From a checkpoint of a small transformer trained on Wikipedia.
Size: 13 layers, width 768, 12 heads of 64, vocabulary 31239.
Architecture: RMSNorm before each block, rotary positions, no biases in attention or MLP.
Training: a variant of Adam for these matrices, 7087 steps.
MLP neurons of a small language model. Each row is named by its layer, matrix (gate and up: input weights; down: output weights) and neuron, and shows model dimensions 512-703. Each number is 128 + 32 x the weight over its row's rms, rounded and kept within 0 to 255. Numbers have three digits each. A neuron's up and down rows have the sign that makes its largest values positive.
After each neuron's rows, "fires before" lists the tokens most often just after its 100 highest values on Wikipedia text that the model never trained on.

L3.gate1652:123115130149061158094090139171140101101157152144142124161166156098069140160090118123076180098119138181146122125167137168137157138113168120102092096076110067139117137136131162044106087182149118096206144129060177104141132157204106118187160100118138135123072158138148125131102078129103063095142094128146129117129120157133135116205135150126072053124200081129096130150123098153160154127109122113192176086136091133094096134086153108117154118116118092110184117154154120121119144140106083063109130121133131059120161139143213138147088096218139075119104144174137131165191126137148143107
L3.up1652:148102125125142141064145135082101123087106161110112158145097101106158150131184181173102090160177151071142125150134072115137139161109112083099159154151160152150136127105106126094142084161139063145114118169058101193136162104106130150230177075123102149115080104133113165114140120085094102068136109111101121153145078091155131120123064117186180135175103128212100171154133129143148167123122145122093175131092141081172121127124130109141166152177146103074140159151125090101107170105096114134063135163102141141159149154096166160124100066184143103117095099178153136146156058121113123026
L3.down1652:149142171154182151122144188102098107113096127096143201121170144152147145115128088126173139160087136157113109153060136137175099125038094078140125104095179163079090153154112058110127190106191114161153122079153087101096128073173139095112111148157171122123165149114220149181074102125131149158140193104152125122093137118216053082091146151124140130122127128120122091152151107133116093092168146103051102161154165059170112157112154175172058113070161104138128160154105179118113166094108158160148155112150110105145117096168144136172102183109185198142098139076090177119088108142160099121
fires before: "\n", " "

L9.gate1169:139118115208111129103133148120122140084133144185177085110103084132100188154106192161107176097101157163109107104057148045118064120129184116115132149094129081138108097120129146123116112174057135062177143105143206160146119114138085174145142127170085154183047111097109097097166136135129140151172142146120061153151117070141079151151177142141118091106144152111096140150136141174102110111127171102138181153140099137117102078132136155103166116068131136105152084097164143127119126196164142129085133114156134186140111160104161136116114139054122161114184171145102114102164143130070135133
L9.up1169:164114155139118105122129145115125144144133217143209165116092148162127132150112141133133149143125092146101129113096171085145139124077166127110110062142124084173083117132140094114125114095165133128114161149166136153095116125102089156156188093097101096111135126145135129163155090124114134086109085132184079147141154074156130173154168105112148126164107146185095141190140155147115141130118151031127163206149079087130141121223168181086187153095164163095082122087077123104136102116147153143149122132121233160141096141114105219124197139099129177142169107176154083155114109098141106089
L9.down1169:093134143098137110137124194142155103125123153111129065137165132100130157107172143089107144138123146113093177084116119107146162111088118161138104128105090098144155081133100127124133176107211123120165183137121169099157107117168153131142106128137130088175129156169202136120168134098123151203094142101132076134128147151161121185102129120167138070159125171132081109149163158177173120146113171079140121151155091121102188149121099164111181097120162120053116132072107142100113126110123139098117179121111161101114131134098113121102147255107176133132149159075142102159164132157100003062
fires before: " the", " a", " an"

L9.gate919:062109169117094070123178122167153150123085112101197109094061095204057158111143105137114108139143121135120107126106171125093106082147113114174127156131105176109150149137151068093133135099118114101157153155053121106107059135099085111153138120162139138089091122151102143087118145121096088179128193104145121108131080119141165134161136173090118105128071099121154170099149142109123148154117130134184131089136112119163204150119146099149145147079199155119128130151164099141153104114138138081086113147082084108137117128143125138171146132112130190118062143120126146131163106116161135179
L9.up919:130102120111083138150120171159120114104172174108160199115098138099116182108104119160149074117066106127115144127073122154104139128132112095176161113153100126180178110175159130126058107121040111182132138086173137127128091125158146159161171089184120097107166071127058150153102207105173089117222184136150132110046142181147127118093137165136122083101104116146100059084112077128101146145119141113172119140130124097137136102123136109088136112135137161142080160129137130161159143101124135132096166133134136109160140165078165147150083086100176137081133176121155155162116144190063151109
L9.down919:140088087182047142121148117089130153059154103135182152137179132081070128183122173142114115113165142121131158143122116117096104143134100036121082110133082174193151116129157118147093108118130122179126140102108166136125103165133062141161092088124157134129098149123150085052094145126165148118111159119151145140142150164124131044132131133051097106151164144163145132123094086107127140080088126140164159127162084152153136137083163161129150108120163103106162082191110147164087134144139125135128129133134162125142101105159114109085113175101168130060100188164079084117098152132079077092
fires before: " |", ".", "–"

L9.gate647:128132120110121117168177174140143110179092111120136131143131117093082109157099085130113144140154206110104131105123145145087096156150140129168113188149125178154135160134077125205134119109155171130115085111128136080113111129115137132112193139093094133195096127092126093134131168129147152163110117105152088105116090096173120109140132178135175207138142110194110140106061103176115155124110108158101151102121165119119105179143135059136118088106140136106170120135110114155125103131126031133132135119101161128090106105116070170126129108085062149105133110137112106099147091080130095072
L9.up647:147136175123118188140171124084091138097104136162163193111117115131130160120176113144123106120160121078137146097188146115186160076049097151138179154121161207159140114155113124134135086119042124125122129162159111100178151160131138139053191085074098139106093171104121153124098107135184078081090080167094074115083074115145120143096082114130154117154088074189142134131102168136086144117076073182099121131216131147176144067158188122122147093162140121174139079143146112111080117130077138125173136138136123176129120159143171107089098143136175130204170171147049137145110135093167100141
L9.down647:112140132189171077070175147144184084055143120142133148085178104093143081125132132118125143123092095096125113120112151110192104155081141143075095173127089143139150158140099068115172140129078127132116082118133106128127166146126132116126137111130082112159196099177102044108112082210168181111090134129092144144143171154117106131131137159110044112135121099118136132066113084156164110167154131155080116129102153115185170138158060141115089131175044223160156150043195173094084080112127116101116187111134111093118073092112096123142119024123114142132122159150117193151100129142144112116
fires before: "0", "1", "2"

L3.gate506:147094133097133151137115176175074186073121092154154190139166157084148099165019126094103081129080174119134085085132117146126147180169122077168146160119120093158101131152103140193123152189176094152131127161096140165161090132159145091162167097131117126103149110147151145169121138121083088165080127097104089100097081087139128072152139120119087124142095068099117145134139179126102155126147168179128093129074151106147119131101144186176138100141082120131112148097138130136167141104159153101108166080112088093130128110109090120150155083190174204106113104145085078136157121159143156120
L3.up506:120117122180051160136137139168054096146142127210152142155178167139170204155088142140144156146090143128150149126184086144094137124174096067144158135146072127114080108091133151150112128173101146103190165106161144110186118177118142049166194154083091140086123183158136179177141105116131108116180137080112136093133094126143133117117160134139132133129109160057141140096118182167148164087077186125112153211109218125085061146056096082128128103143158152114125131146148211152106162136062110131116153129112152095172118142162117172177066130164093090151181094114070120150167112115118103100
L3.down506:157105159109158130102149183079091101127141161072136107116181106190145172076177173155166156174100058157111152196114179117170142157106102136103117135128166190094108123126102113057106148151178114160176147087134145102078158112126085108154067116094241108135149097166210175169092122157116081161182204089156143110145134180131118151079136096127147107082115153138119105157194118130173166127130127140045100083110109048137111125119119159127065111144145102133158188116143155097105131131048107132094099143140094125101120151171129118147128209130128178142116127159067173103144134105135200155
fires before: " ", "\n", " %"

L3.gate1644:045101131149152185126157107103138109090108145126074127146185130119118158134120124138183122123084145116144177170098107098125130169130094069109111187144159107127054099078106108182110096066121127146078164140188104144088099075128143115066085075124133121235107104146114133181177128127115063204061145161126102128111213153131166190087113119099173110110188082119145133096109158185164115108110119100091178191142157120097093112133183083143083156199161144155114113099129163094098103130125185082104123141120130153122063125152130095150079109083142087120112058196158183115136127156137135187
L3.up1644:089067190149126143117181104124079116099097179128117157151099098124136179099142143159144066160074132102172159147125113136085107165136090090089108147138177121158083069113104071098119133116088149138155202169129133148100085089089140083136112118107139147170118108142154137113142109145155080145095131163148133067143177123115138146148125165190140124174191115149088140090124110190122129142121126178184102154169113135120120097101114130173087141151088143176129104129142118067033124111062191185121137114154171149115082122140129157177077117136122086116132136094171122097147093120118115123
L3.down1644:099087149164060069116132112086126097101068117135154124109141139131136133119100149179124169165112110120158157090137168145108241122087150100167085155124112138133121165157139128109121074122068072120114115113146164133128125127183169114134180100110126147116133149162136114097072086121124130117167203081142175133169142144114090126153115147124082163144134101115169134084120170105156134154088140187125162138150114167171139135103114121083170104111109123102135155087123096135127083169093130134147136112184157182070171144105127138087148255141143141116103130136135124183165097140133148145
fires before: "0", "6", "1", "3", "5", "4"

L3.gate680:088137146141142148130098182145133166132099063111102144095150114127134157138126136088102125098119099074190135112140137095083127112163137087153146131089143145177123133133123076129096121169090112168110135184120096128115128097164171139135113147138157180149113112141118177100102088172151111137163105077179061144189166177076123148092106088139079110120170127100104144123096125162126112117181151119102140098106083087119122111113077160130092160172162148107105182088142104154113142120108136137105125089127095186096151132192179168117153133106145080053120125074114126051151174125158116133
L3.up680:101138120161142116149139137085170135160154034142061104114166153144139160177085123190113158093159123117161127152144199128159126123099124162129161128131158118135139174161111128191125161152169123140142157072111135128133153161140146078137116186085165128135109149097143117080095129126100141199149128158138175142142118192171076103084154133167130135054137151152121183106096084118160107090032069144072139135092118061120126155137098167118103149173167124083192115135166088116098108119121169095122120081103126078140132129169167104092150146123091113159119159104116111079130207137117109121
L3.down680:110147149136160088107134111136128135130121136142127100092163036129156112163086128110077126062105174143120146104098192146110096090120142113088143085117114147122131151155119134045121089139089151060143168089093062146104105101069129149148081132064187116097176159060116079099085114104142128103140111086131148137113115141150146120124105146114115145169088152143181113114152093123129125092113118142125095143121146144139147094162125132135129141095122221137152130154111124100152113107141100128134081043056097103118146051130130096129134159043075059114149106141126143101126136155123144138
fires before: "1", "0", "3", "4", "5", "2"

L3.gate1137:136086101195125115122169136151102164067115159151131141154161170138173132085194117162114103169157165157118151110081126107149173159130165104118141134192108148145125180139087135169173086090119164147121117152072105107169190135078126120198120148177110094170118130166117098030145106112103170159123075155152072098091137062126074138149094144120102159112109095144185168132119166073150094159166185172131058101168158126150097047084145170114109066119109120133133133136114106105098153139075170120118113133148143182129089110157101084092112123085156155129093053126112164139098163028143190136
L3.up1137:125127166193080161108132154138102184135097176102143129158182137147136157148201114174081118190184156156087164069097102187092120176149123092114186182189053105132100120090125111144199098096085143125146143132135125105147160087101088146144137089159160113124164116124127164076082127126168126168135074089119140099155126094147148083125147162097088092157116131116164175167149132129122171196162155146108131131194081121191080126109120107192130106148158098133112088133139185110128138113174123205137151144166073149101092136171116121134123103118156138141141146136126121150126132107140151123
L3.down1137:159172128126111145161114141134173151104091110084059133152117129093140116146156121128136075106124120145119116122118130084173097127175108166162153123134097138186119140169162128110182147159130141118105185169112140108162188126111142153098093137171215102123137134119155049124116116143194145203086113085100174153178101142154144128148167142123120115099082100147152125123193155174190125132078137150156135089178114161126114086132086131180153100085093092114141107141135101103128095085178118128190097155154088137109102155045146131104116160126150129162143130140113112148168170110092016150
fires before: " that", " the", " in", " a"

L3.gate1323:137116135149162109088129113111114090149087166079096153137149163142132106194150104117084049119190171183151102086121183068063163141115146149122182094171129138093150087080143069083047084121140170113157103200134120134197086157096118146128151181200102174135106134103156200085144128158155144097136133127165109133077179128106143077124128111120140140103156105110145181102141157139075134089129127144144126106117180103092123150132160123078204139094166169084104102199138146112160130102082093133069123133090153066151071105160085129149097120137116173102142148148147151143117077117152142126
L3.up1323:117075202143141148151163148212157169107103078143097116068143174098122126148196132104170142118156136156096091110143128168124133067122136135169161125142155150104079147126184098107155131113160121181092187109099160094181119115182127125171165189123168120116169143167139106083106092098133144123198151131143121066166074124100133136089135168101066122103143087138070108137093118128082196144125202099157114123106119089146142078097114135146057156188127128122173123104082074131153136116171131150151130121135084135103102126217124081132117069085146128141171154099117132163119141154155137145
L3.down1323:153125157077092131159161115140158078098180062199130099117063136138118127104123163081136155088102141079129096117112165157128151112158083095133110142087167089118130160125154142086107148137179130186046163058183123119166154143162161081132143099136058161149168100159151122154106110098139184130116165089105130088085125151128179177166119135134091088193123133196092093099089086135105150072165142137130148157101117142136189150100086096129110137176120143115129128128054087129148169132155136063102179106196118109080110139148187087145147011085156105132138110111083115149101169118153155140
fires before: " to", " is", " were", " was", " are", "."

L3.gate32:090146086139176093142076088053065131127131132133130110117138101090120064118102139075061152090179128153111181166078136146128122099102149145114157131142162107150114140152148190192136102145140159157137103119157121166126145153100118170181141134102137107165149144159171087141106144116112139129115106122125111169097173105121174177106108099099157145077135109151125143195072146136150066114144078133069154147092064110114131104116155113082131106102104129061136098124169099090129173185166138189087132127153210168156109098141164085137174105127155097139110180142147137105120182086157200186
L3.up32:121130089135160114122132119092141069106185080102109110132146091124110114128111168015149129208138129201116100128103130133170174161130100124138177163167124092132141078095059180188138144122060136112113134128172114067165186082148130114117104087100115178157110131152087143102075181140134083163126161093100164186082177174132154101114107162135155144136135146206156114086108160171143106106110087117111125104101182145102143175102109144088160089133100123158176085152158157076112149128088142117154107200147169116193100085099205105143078084162100076087175082124140167106131168119149119183
L3.down32:164172122128141166140119139100107190114160171143147119106148117131129130127176156116098094186133125194143135197106117116155055160154111192118127129135144138112173100140101106174168130168056146187183136106111127137030152105135112126137060093113246176142108077140106139113082145147145093199098159163092190184153149115155178090128130141142111179133167106139106052130139118141179166077076105112127127150084171155099158185115128117085121147108114138124177127089162148100105164111081120129110132173087155128119166106121168127130107193162111118102128087185148141118138171117103169185
fires before: "\n"

L9.gate748:097100082160176115077138195094124119077180074161187142124101144154134133160136098147122100135147115107116136156108111110098152126125117091108143140127080160088073134141161146096078094143094089130139070132103162112136121151115090170164145123105183091136141111169089150102113164078154127155092196159100121159131151123161126134143148123103177158143137086124168118135088142098177094099120135134120152166159114150148093148136155110085131128074156103073187148149092048173145127079196170146102143123136175185133123161233134124115179153100156129126116086085109152151089184089088190155
L9.up748:161154087072084120145152102198123123095106162103097110149173063105130136085166158122103104146110124141137159164145100200188109203119142166102135136166149078125136102107105154129133145086137114126135103121117150152171142107163136137120143143146156160120091196138112118158127071151137156102105181180096147121135030031146137118066123115076095171184082133137179161108147111077117132136129118159072134064120184052162128125163100123113094168169188144149157133113112177118100164116112084113102152109096122076130084089082114085161122110148106144157113079114076146084185081123187074105
L9.down748:152181170074202127181141124127084164097135168115183074099097092106099204151151103150115144125149116176067175098121133181065159158152178115149048131133120117095173132111088177112130151127082142197114151170188095103206128140163108173145126115127120113109153146095109120169140134134129164114139109113123124158115147116132116134115117075130143144156125114112152096096162120058054115095161143112148108163088166109130120139089090167181114195162091138122095120146107133153154132110193125142154085140102168136120134096139119153142114082109132143087144113085099077131109143123082151171
fires before: "s", " |", "t"

L9.gate1080:052136149087103149106108132144106153056068164165133067160081155129085155147167104142161144073144147178128162102132121120097071116167162081140087202107141116126151104139120142133112140156130137084181200150124170156153155130126086084103175090150145121109117128164121179107161126117153147119156136093133142112139194149123135169100138102125158131116158159129139072134155163129156139166114135131140160085087123143151114156107106101087106116060176126103135133138143110156153116117071060157126080147123198108156163132135100152214083115073070126147102083130082143129145115071130164104
L9.up1080:119151168125110129113115162130070134104122130197128128067185156198079149132124087110117186089146153130069141106095075118134143118138096064091112136110099104159125060089046140163073141091038126105175073097115124133094174104130117061150126105182136173161128117169137133100177113178057123136133131163109112092170146166103175137079101141054125097182123096126113091141123181104145131159105147166126077085143158089106095127077102132104089127131098080120140199127121199203137114117171124204141115108187118083191154165166185148120089096134075102104146118132137128168158135109124117127
L9.down1080:174169145134141141096096179131117143117085139186167160074147082116109092173056116124127110067144099110103126145146138099109117151139111096113060124119157079155150164133131144139129113149071109174149104127165170133141145101066125113053170150134134149148119143129128129117120136141117151130135114120157164145150113155140129142143133138102114122079124124175127105079133116133085114183119107147141138144130160112089134124087086160084103150096079118145153109090071170109129088154132166080086083165121114078154070126124127111093034194153163129153110125142132100161100170124125172132
fires before: ".", " |"

L3.gate592:137175143137101170149119126134148162122114122098188116180141160116084106098159099146150132122125076131163089127054104133096111117138190121136128105115092123120132107149126140126078149178085128116067110139076096110117097120071096221123103131091117126124121098150086144123116164129137099188146144097095173193137150090133147122142163125145136168094173093096205089131108151124110095132093162082113150134092106119132078116151122107099176072121131098198093053127094142161118128132137107151125154124146128113113141131068108165115150108145142121122073094151120120117116153064147147116
L3.up592:152159135091151132109096104124123102084101171083053096151091163183100126163126100119138161137125108099106130164090170108078166115128169125137143076178030170148152107127141114161148105156131159162165106176061094112109135078152101131136137135085157131124110169126122129124128145161129070134116158129106160168106114103127177124071138196148148126185093091105174173103148130119139097106149117131134158061139109107065132147189152135124073164139146138133073109164099096132170078103161174102123165154143168109150129053122117122127117142161142177098133135099122146162123139164172077086
L3.down592:158104121167123151175091117140120120197123122151143142136107110151145129160144100151117141153152072125151109056101083122121041082169152151135082149135097157168126105166179169160114149118058213118136125155138142123154102150165140174116077109098086126099129130103143108144137089098114113064091108116123129122132136168157139079111132101089160159119152119149152121156126180106134114168142157157149146132132130130154114112143139103134166137095179145143162133141146118167116054139117140082137092104073087098115107118147069118139051255080147126133107158126125087132189150149149158102
fires before: "0", "1", " |", "3", "7", "."

L9.gate754:124079156100114145144073075175131149106120167102157193157177085112106099129145128140163118155156130166117103117142185056154061087116161142150130163176132150146131126072092073130084173176122162089143095143074149132108127159168136178143141115106151117116114116134120139169120124141141158170138146160125146166131114124090143195132092184146130129166102164080210080163154103168113171132147162143148140179101113156148084116170040147130136123108131136085138152117139086087128132077151138086116124170120182067111144139179169135133121111130133111193073146161165077130144097118108121069
L9.up754:140152089182072122117110146169133100141135137065136073105127043099114174087135182192159149190167161206129146165163112119113091176050186149085129114108111194205141108144104142112107123149096138099124095159167145151155160160167194090150161122076144136129172103143117135089136129109081138144169123106140125187132116103095127131162162106148143176096124160104141094087135162149174217141166110118080150173060170128156105096175098178121164092108132140120119103136099183126157091109116124094156136168185130143182126114113152151141119109110166075163165108126114153145104076109136178129
L9.down754:162104178166076097124116153175077106121207142135150161115106110124101097099156154138126119147096175137092092098065093094119100134150175171138069119146142128108159145171097157168106149105187157185124080069091148113070114147083105123118151126113255153142099144124156101124110171109161092172080122140094180141140096108108121127115158163170118160130092125109081163126161111161138157072145100132102142156128165115137217138121130125136155075167117111132159185144113103109093134108138116177121136101120083147114099133121201112090162248128111157146083196139101088157197151157142165147
fires before: "\n", "-"

L9.gate400:091159092104160127068182160121118150073120105164120130147155119136131148064087169185136125183118093109045136162063096100113105128110139106140099190098061140105178114152128153120101132105122131117071186104122120144157180143161111135176114107112156122196111183181086128187088108152114092146149121159106074112093137123090149073164110143109100128102081166123124108153097140148093139169115107118112145160115083120139101175136184095125131082071126121157112112134125130183142156127098113171163141070137161099105113158169152130141120104116128099107190097137148200163135193139128179079
L9.up400:101126115130134080143123094174140130125135106077162102126077160192176133090162106093145173155126163104086143089118162111140147078149190126185106181092140117173089135064157138116133131171113194145148123156139189099098124144090135155095079107169144161108123112180146116143157102107096079076173132128156192132128135079162105133113140107141126080130118166150134126138097165160138159095112072155144133140106085179162129144106151131034063096193137112180157098110130098127147148118099120098109084110126136147135009202112156122161101126109134061103113131138157077070145115142139124101
L9.down400:132115154100129205104111071167148172164070090173158130088134128153165126139067113147098102183150121143138173195057147170142114083169073050149142142129096114171132112147116142107166081141112155116160103094150133079114133077113105115113156042166119179108129106159092116096101103112112108162138139158135160150102105142175143128121131113151092090111109069171109132075147149103108144120190101098158124162119128168151150131118159128171118100168109104153143105075084171075129108163154157096068131166100141181078150114195089112117142037104131114130151082132163178115152175143122136134
fires before: "0", "S", "8", "9", "1"

L9.gate266:169197096169112148131156109155172119124151211208137126151193109102147173094113155136149150139076086117149160107069093070152097102180117099173139159076134124153141066132126160109133150128109141166109157091071123148115136144102128164107146121115136155166110191145118121105104158077150131161167138183090131174174141145104161135107077166066098149189128097123110204149115101125119122155117145097132154126129200125109095107170103212142157143170136125130142085131137166143166163128093153148118142171169138134126117107149148136162138090135120077115164139173128121126141225126122124097
L9.up266:190184092138181122120166139142097136183070090094101134156165158121142106087114138160141095107101061156161085172087127105092102129158140045155172139100154102151074136180154107127114165151089091077120102050138136141095052141174076101119064099146180155084112171110142042094152125131164194123082116121139137150038179110134065137136118163166180203172102058099148107116138160152148104105107087111071119130133089130098128080123153110126092108128142169091121183102093095162106083144187095094107077098146123096149189152116160094083152145129078076172154080121096128141193119163161113140
L9.down266:134106127193062119172101152128173144072159155174172114119098119177098168141182185091190123111121097108152146114060112133175121188157141131120076149106183125071137088085161112148166162144141127145108150125091140185112085182119154146164146117102138147102108069110109184115129148137155117150112146124147130147148168164083094144130152151152184123153085112181095087111113127128116209109169171144095145111165109100082082100163150039131064070097167125113185162130097112146130117074178161060142097128106103120104125127175129171095075113108116112141196113142069171114092137119118101117
fires before: "8", "7", "6", "9", " south"

L9.gate1450:173080094152121140156137158122127106061128100155109151142109152114126084134130133097111206127193115147143135142086157135106101133138135116121104155167133114156061122119077057108126199141139098121141103190115146095105124095139140094052101125139160125148078145158123101137136137126111111136099068182116156160080094129155147130105181126108105160198150142126168121158147076148151162156102177082150081169158067135153154116062208206145184101105137120146112154103134149147101128120152196132133137067101107176140110080128147076117180108096155147116141123154155157155120110170146167118
L9.up1450:122125108153163157124126155140132143100124185122171164177144210128166111158094071142120132164147151182151062161168155144172110058094138152152164125130095154202138148116148197116148101135169120161138178136191079158086106102083097131183177175125137114142122151155124062161155073185155136210120089099152158075131120161119065103144149136144091139098049122134076076126122182172135154071137167172121126148165129101164141117063167132103158094069164113148104108160098192151148159143162110116152158186133147064102123145101187117103130119111148113118156122077123155145135094090107127111
L9.down1450:114137093083146129138157115102157149116061114088085105130166175154133128154120131061136102109159122076082188126149137068095137130190129124108144100118149118114069117103156143131179102159115163160127140181105127089105116133097178158111127115113154140122105162121105137088177138146092224121111089077112145128127107106152102112163151184134148150105161143133127144065077085135160126132181147096116098100133086112104130209104167108158126136093083128104119091103168155123061077093095121153111170109089135115107124040159138163066134107148137201125118131159099106158110127059114128150
fires before: " to", " by", " for", " in", " as", " that"

L9.gate1089:111140150170124105087120134135129174167173167114138142153125096170099122185122147136158076113115072135107139162125137132154103119154162097155140118132172129113133163183137127112136078136120032107101123125091164128098160173161160153174119127114147145117149093148094166106134152145104127138154187160154116119128144170119128126145183116086157210144104157107131137155135121146109136134162127120132104155103084128083110083084148190127146145112080117112162162186105140082138143108083117210118141163134098195095129112155153144145161116146179110205141110148170139081111100137157173073
L9.up1089:154151140113150111136122111089134132131131138118151122133096150143110165106104168084114135091120081139139161139157188105081056112127175148075175099110122078113136160112156151152148156110182133114124135121145162116179136128106156077133110187149146161133112155059138050175162117080109153099086129134164143081159159104101127180095128103143192151066099146139111049186111168113136089153161142109121174118135100103108096154120131106085100180190139110108088103213129146141138086101142128131166145073125135121170191153143086194178107102172111143103156123107107105124157111112186097090
L9.down1089:205160134176104079131130111142143162106135175086080173197119141122185125152130144157092141165139118124154145143080113144158055053151118121150136150128156121152124120184122156178144111149071163115124129121112083120169174099088164143181115191112142150099141143151093140192123103116128063081129121139152115146152134134140094119110159157113105119139115115141172057162165065188127122108116148153070116117131123078091120147106111133187099126107167135153099117111124187129075151172129093095085126153092153181117092086124129122146144056108147146112184151175052193125138150086197181094
fires before: "1", "3", "5", "7", "2", "6"

L9.gate177:100120153129099151170157089179158156137142144109087103189148122118105172105105178112173104154096136140136118134101113093130026186163144127089141112130129137135129083138117094125101127138113109127157104112124119184109107185108131149149093139146138183140055043185122142126136095115130141127136085175125128144070096128104101178106154111152118117159164156096083073136181122122122140085087119126105164145085167168062158106109145137080196110092081105172086057115088196123149116156086174066126140107081106138149160100162217148152104102111111106084129115194093186085196158128106141166
L9.up177:111149090200169094115071171114148159130098099137130125073138098099082111087130097086171119121104124141197164180113171176205148180097167141102155140152069123130140058123120154136145116068145170139076153105130118104130201139159168092156127087104118169110109087186072140155144146129153114117155126130152133119066048100164129197146122124118099141164132131093195095075117171134136171170132111114080160140115171105107117140100099137175101125135136135133173189126159086131156151139136123083078097149143117161173085091145107102108180149125130123144142124152150128108072183189114184125
L9.down177:144094157181150160057158121177158104031146107174151162081091133087110166096124119117070050119097121103164157190153139087108063085078156133119124114200152113151086135092150150148172122150143055166116200158110129134153132141078078163123104116093252165118123144098141097107089121126128092128148098105046144138093138124118110116135124120128148111130098134161145096120163117161097132101166069138188102125100135158190165166111129143153149148102116116132089143165115136141155081090183117164182108130140133159175171131127152153146168161179168141156136142150090091165170132116171108140
fires before: "\n", "-"

L3.gate707:123115138222068106113128164142129147093160139191153090141167116157120165120151129149096128138101097132107100113162094127136110115108104092203131140141098143147171126149126120095097118142075069197153151110227085117092163151227120148171157079109146136046143088057107163088081196132140106155160138052097121116149100186093184112172150148153138155182105122102027102170140117144170123212095131148145134171121172142100093099103167123149183089094158176141123095160136058119084141134158138128147157164157109141117129151097148179109102134101142127052122156143159147090119132137142147148
L3.up707:077075157167088084107117130182154099173105097160140112107123138109133143105161175137190163152157129140128113108138154120095170072064158148126090162087161126162136089104146119112169119082129143169120096091141117164109145131135167139108198091128110091152109076084087115134116118126174105124186164103142134088116109128152135137115139161082091124112115118129135123094187206118108106144149143134185215133078163145092110158091163148119157137101111101109177103144099141159108124108115122094150128143110197185138142128151145129068134129127143107089113125146136146184112159183142124160
L3.down707:127089123183113114143132249159106123192144106133084143108133176120121095128193101142157138172076176132150077170148145150141092124055119097176146147135080131132176132141089113158110178124124191169161161135136018136134099149125161129089121134099177161128137129134195172081168164088166135145124159096115134183095140154146197199196082109099167088147092133146085143080178159123114090131121150173111133139131150117093115104090147157141124108192084206177147136138111188090116126151110144113113155113150134122141060168129134167081049165152148125106126164132204140115127138132086062113
fires before: "\n"

L9.gate1954:094056120123136178121086124124177113070115038080121099134124141148112155130140112098165118196097074158133128129091107141138136142087110091180139159130125144171121172145082134165130130148121112163118075127134129105171140100113136084092146097128109186140100129171075074127137099110110124118107147080091130192086165110147128146073089076057078097147139131111085139129129183104179161164091136126189115052107105163083146133100142124076179059093109148083091102132122104108141145149170189142114170203142093107163131114135134126121086085138127131153163154171122201126177119149118183131
L9.up1954:115105107112134103177121109160075095122166155128148152193098184122125179101147183095144060184156116139146106120148185137063119091071169083178091129135104107143183094119174127092182114110088123186159150157102106167100179041114215141101117137120135174140195098141129172132117134126098076124129072078102124171187161185127173166106167178178140118127116132143159155146114107107151084089108179140129121135140131138134171127142117138194179117127147122160140080090109141144118151102147155119118136151129117150145105128115174161129164104077110105074131114131073175098089139159090112089
L9.down1954:112126130149119114178135122108110181166134132098160075109132049166123123138126102127152080186152144157117085180124153121070106124097152067144151159116081170173099140196129117141131139067076207145194066071099094089061140106169110156096129133098179107127128147043139115161129093144153142168100156167092139124099146100120127127127089180136081122142164166168143139073145132142119144105133126129114132161161143044086139126118110134121153179111089123155180098158141136118118117175111117076134138144147093117102139120143145105130119121113108161086121106069111127108154163105186073132
fires before: "\n", " |"

L9.gate1779:102114127077161115062167148157131125092170103123114159171133133116113152187098116096102103112115200167124101141173166186138091158153168089065078140104156176102120119151168082109098131122127154097146073079122073148169155131128122136093079118137132177169077091129135134148108219196093168157088169122163110171106175101103191101092135136113105147115166145128109148126111183177120091096131101103119129139109076133111165142096121109148187116136086166157181110112130071106154170119137130214118100171146136188119138104133203084130201123095084092134157101163101124116090104086139173152
L9.up1779:106122152159128163122146076166145122183129124116127111109180131103124142159100116102077152163138135128149077143099165168200143151132068157145124106077102108165231144095148127052120133084047160138179155103144127138069186131129186076123131114146130077155152145108101154135126112079088161190081087112152174096059130129114127118128113133105158174139070071086124151096099159133174132148176131108117127200120110068138153155140136188137179208125128147139099127094097144150081144099157096113112094082122090087124136091117110056169108145152103116135091134094061184119183105154113078158
L9.down1779:114121165121128100070145118094102142086144109130153173068152127147097109155105115186114158132173161157128109134120144117128175129111181122125122068108127098094116154108190108087191060120143176139160088132140143094133170165135120130108139144135173128114172149102124081114104141133109117090083115146135121114105182121166121120100156151077068123160151148165087151154109213105209131195184096095150155110102122154118162159126116126097132114112116174097122145132150110080179101105116134137157069098122169119105127143119126090150163029135138138119167078136128156168131153124095085128
fires before: "0", " ", "2", " |", "3", "4"